Part of a small language model's weights.
Training: 113M tokens, 6879 steps.
MLP neurons of a small language model. Each row is named by its layer, matrix (up: input weights) and neuron, and shows model dimensions 16-111. Each number is 128 + 24 x the weight over its row's rms, rounded and kept within 0 to 255.
Before each neuron's rows, "fires after" lists the tokens most often just before its 100 highest values on Wikipedia text that the model never trained on.

fires after: "m", "ill", "p", "it", "k"
L4.up8 [169 126 131 106 149 112 136 132 164 128 102 110 177 112 137 138 163 141 151 101 154 133 122 140 139 122  84 127 123 119 161 169 146 102 179 119 147 140 127 150 173 118 107 151 115 116 134 104 115 136 141 153 110 115 166 119 116 134 114 106 147 128 157  99 127 152 116 101 128 144 130 144 149 147 128 138  89 106 163 120 194  98 140  98 130 119 146 124 155 134 147 124 155 135 122 112]

fires after: "4", "3", "5", "1", "9", "6"
L2.up420 [143  99 112 128 153 109 103 127 123 113 122 109 114 153 133 121 137 110 110 195 100 132 147 118 155  87 149 167 143 110 134 142 148 107 142 146 134 137 118 147  88 118  81 129  93 118 130 129 181 138 130 155 120 127  93 102 124 139 128 116  98 102 131 125 128 151 188 111  92 112 116 103 136 145 174 122 131 129 151 148 110 155  81 106 129 152 135 140 185 105 152 129 156 153 127 105]

fires after: "-", " b", "ec", "/", " \"", "ite"
L4.up703 [125 171 146 135 120 140 161 104 140 124  50 100 135  86  98 113 109  81  96 122 164 148 115 145 114 111 142 119 124 101  99 124 171 171 158 148 116 151 179 139 122 144 121  84 132 168 113 133 121 128 138  84 147 140 137 149 117 153 122 163 127  87 166 107  93 103 115  77 127  98 176 165 145 146 146 120 132 143 155 134 125 136 166 114 103 163 144  82 143 145 140 139 116 136 113 143]

fires after: "\n", " \"", "pp"
L4.up426 [ 90 127 168 101 144 140 132  86 120  92 149 113 148 137 147 108 123 106  88 134  93 184 161 131 114 119 139 124 104 115  76 132 128 126 107 158 126 101 120 127 109 136 111 120 115  90 151 117 129 157 158  87 139 159 163 109 113 143 161 153 152 148 111 122 113 142 106 105 117 146 137 156 142 140 113  85 130 106 146  89 146 132 152 157 132 134 127 123  79  97 133  77 172 187 114 148]

fires after: " le", "le", " in", "cc", " Le"
L4.up735 [ 91 125  86 138 154 138 140 158 112 115 126 130 110 150 126 194 148 131 107 117 162 145 133 141 141 134 156 141 120 186 141 111 120 156 137  77 168 124 123 122 121 131 143 128 155 135 141 107  85 138 117 102 105 130 170  83 167  95 103 106  99 117 172  81 150 135 133 127 161 146 125  81 165 121 138 135 154 121 122 113 119 148 138 116 147 178 100  97 109 127 114 111 128 139  92 160]

fires after: " S", "S", " C", "E", "C", "R"
L4.up352 [111 146 142 145 134 123 159 124 103 105 138 127  57 126 128  85 118 143 100 128 114 132 125 154 151 149 129 164 137 124 102 127 124 120  95 108 102 122 101 141 124 111 100 129 110 162 142  96  87 101 135 152 117 135 118  97  94 135 162 147  73 162 153 133 124  83 126 125 127 116  99 130 130 119 164 127 154 138 170 113 124 116 103 143 123 158 127 113 115 162 121 140 164  93 103 140]

fires after: "\n", "|", "-"
L4.up130 [ 70 126 150 132 130 145 139 154 121 106 127 108 103 163 136 148 121 137 115 131 133 175 135 103  91 151 144 142 142 133 142 138  96  80 123 112 182  96  85 145 150 104 107 136 164 148 121  98 127 111 131 143 153 129 134 127 112 127 115 118 140 112 141 149 125 156 135 132 144 106 144 143 138 145 101 127 115 110 177 126 123  79 113 128 176  68 128 135  72  77 136 145 153 173 129 140]

fires after: " (", "\n", "{", "–", " 19"
L4.up483 [139 100 122 143  94 153 112 154  95 124 108 130 135 139 139 155 176  85 141 108 138  99 136 133 146 154 163  74  95 165  65 120 143 129 125 122 150 153 129 194 160  96 134 182 120 106 139 171 100 130 143 118 136 136 117 127 101 142 113 100 122 140 111  96 146  92 155 134 138 151  94 128 145 168 124 102 102 136 151 130 161 116 140 116 119 145 162 126 117 150 132 145 142  97 140 108]

fires after: " C", " N", " D", " S", " B"
L4.up721 [113 174 132 100 134 143 154 169 127 121 130 112  80 127 126  83  94 163 128 153  92  85 124 104 119 151 136 152  69 152 128 130 146 137 153 108 148  89 128 144 155 140 135 149 116 133 144 115 126 125 158 132 157 101 133 108 160 138 160 127  92 111 128 145 130 170 106 101 104 160 126 151 107 140 134 109 129 135 138 128 112 105 104 104  77 132 160 121 138 107  71 158  91 100 112 115]

fires after: "\n", "2", "ies", "ity", " Sp"
L4.up216 [119 126 127 108 125 178 107 140  80 116 131 111 108 128 128 128 149 109 161 108 110 143 157 144 111 144 136 146 160 107  97 130 150 144 129 149 136 102 131 140  98 119 104 124 117 142 127 139  96 171 139 139 102 138 119 143  96 130  91 120 126 132 129 143 129 140  98 102  90 116 150 163 114 127 134 171 112 168 199 121 153 105 102 144 122 102 132 123 171 125 120 123 118 143 137  89]

fires after: "\n", ".", "le", "ear"
L4.up659 [132 120 157 125 119 127 136  92 103 126 139  90 126 142 125 132 121 174 133 155 162 146 157 135 176 148 125 170 149 150  98 106 103 101  87 106 136 131 153 142 148  98 127 129 171 110 144 117 135 112 106 115  68 124 149 121 134 163 167 128  81 136 145 142 157 146 131 121 107 130 130 109 137 127 146 133 138  84 147 131  77 102 125 162 145 122 144 127 106 123 143  97 102 153 116 132]

fires after: "\n", ")"
L2.up640 [102 147 127 113 136 155 119 149 115 164 137 163 127 134 137 127 135  73 140 138 104 115 175 151  93 119 170 136 142 161  92 136 137 173 126 160 120 142 176 141 133 125 147  80 132 125 132 183 112 128 129 124 130 174 103 163 108  84 129 164 134 121 125 134 123 142 130 130 117 140 115  92 128 140 129  94 121 134 156 116 110 161 107 105 162 158 114 103 124 121 131 152 128 148 162 135]

fires after: "\n", " l", " the", "|", " "
L4.up20 [122 100 153 109 140 132 155 133 112  73 108  78 123 112 134 167  87  89 132 127 104 145 153 139 137 141 131 128 118  98 161 113 128 129 150 115 126 151  99 145 159 117 155 136 114 146 188 122 110 161 159 156 119 116 117 137 126 115 108 155 120  91 168  87 174 158 149 124 149 143 113 156 170 173 122 137 109 105 132 137 121 132 175 172 118 119 156 171 111  76 143 115 108  84 168 156]